python train.py --d_model=192 --n_kv_head=1 --activation="swiglu" --norm="layernorm" --positions="rope" --tie_embeddings=false --init="normal" --init_std_qkv=0.0457 --init_std_up=0.0654 --init_std_down=0.0654 --optimizer="adam_hyperball" --lr_head=0.00524 --decay_fraction=1.0 --seq_len=1024 --steps=9864
MLP neurons of a small language model. Each row is named by its layer, matrix (down: output weights) and neuron, and shows model dimensions 64-159. Each number is 128 + 32 x the weight over its row's rms, rounded and kept within 0 to 255. Numbers have three digits each. A neuron's up and down rows have the sign that makes its largest values positive.
After each neuron's rows, "raises" lists the tokens whose logits its output raises most directly, leaving later layers aside.

L5.down275:140110172191159082120166119149132127184107158122123120111135174144113142078106111152171203150121166117164109119111141064093116158112152157167110165181090086173125096122099121093109140133162080110079136142131137129092141080164103145160175115112118094145131116151135056109079107102141136108
raises: "ical", "ically", "ican", "ively", "ylum"

L9.down234:128118093136078140129175093066107145178134162161123115106117166138140134148102131146166117123071096178154104084110101156121162166148142137130092147065111129136129107155116110138077173176119129088064163193128139166121087119120101088146111073220132090121113141104118233077147077139176172114
raises: "ever", "cl", "wan", "pr", "olution"

L9.down356:153180118200158147131111145121161097129144077088079176128094141111128127169196141143146048046063102111127127097130134135183121125134138172128151106140166160068123105121133086125123159085130181147143127084106093108164124142092125118149155087104095134152153136100158052140110108120132149115
raises: "x", "ction", "ct", "e", "more"

L7.down233:123189113102162131072106110069135072136109148165106124160159150145173129172117114080129057145114115162143066139136175182082114196142159083116155083121102073108147161128131154152220075154166079091108153153106140114129127123108135052112109187069152125184118137119105103113129129141137166162
raises: "inet", "umb", "eep", "ick", "ind"

L7.down430:107098123116139117057131036169062110132096139152134143129161221083107111135158145156095133082136131103098100087100083081118146164145138161140074135153124155125171097108166173119109149154128131179151156151141144140154097076151149107145128153167104130104096114078147159114159085156167079096
raises: "edy", "es", "ment", "e", "f"

L12.down104:135168177112164169140168142122143133073117145152130131154094099133057215124146158114082095122156130150113127137153140156150157110125121111142124166117109101117151148048077112108098148097173163092121103100202102131080146131159134051155167149211132100149137157169157148122136102131161089124
raises: "ited", "ive", "ives", "itation", "pts"

L5.down222:132087124158158145086134119091200135125133102104152132124147106151115154138060129100123078151165147166192112133107162184163111112131152144125150077101192130137090154129195127118115062120084150133134111089118169114203092128115139133081094124137118133159124182183173096076117154181145123115
raises: "oming", "ome", "ident", "om", ")."

L6.down217:084125160158136117120186050145150093160113141085131165131148113124140131146164161159111150097171129096144144120146153182165127147150107086157083078144067148151097156123089104113133094084095165063134090107111126108112123133157087136117115097164094129163138122088071128071169170156113137122
raises: "ically", "hed", "ican", "ical", "ic"

L5.down486:098188165170103127172104137127104089210098173155124111112134089111162144158094102105091128123111127147146110154159109169136088088174174104148089169114160137090092136147146117131176128096083163142099131113143137140074078148130087128134104138132075169164108132133223121127156088221130095169
raises: "ather", "iving", "ives", "raph", "ive"

L5.down500:092123143132175092095131142122144132113160104125114187132133086110127100095164140139107107118124112083170144113107140134180154166145132150139067114049104127147105141158120207165148133153102145105139116160153149222126139087118148127128130093130109175103104110154116141056099070117134107113
raises: ".", ":", "+", "-", " |"

L6.down423:147073147095180118106103172086116196126118126127129125135148141167103136132119119142146104135140180115125090138132146084192128144167137126165135120178204116066117080150097120103113134066125103107114147131160135156090179143125086088137060159137147130147150107120109141124119121074080029137
raises: "mond", "m", "ms", "ine", "p"

L9.down428:170164127165119122151128103142111150162132138155139163098128105173147147148167184089168115128108105106104017086134175160128134177123124127151126125137138137088128125108113146084144104134114159123160142126176124130120129105113137105138119170137148105169135075174190110153183141215124086157
raises: "ful", "istic", "yer", "istics", "ouse"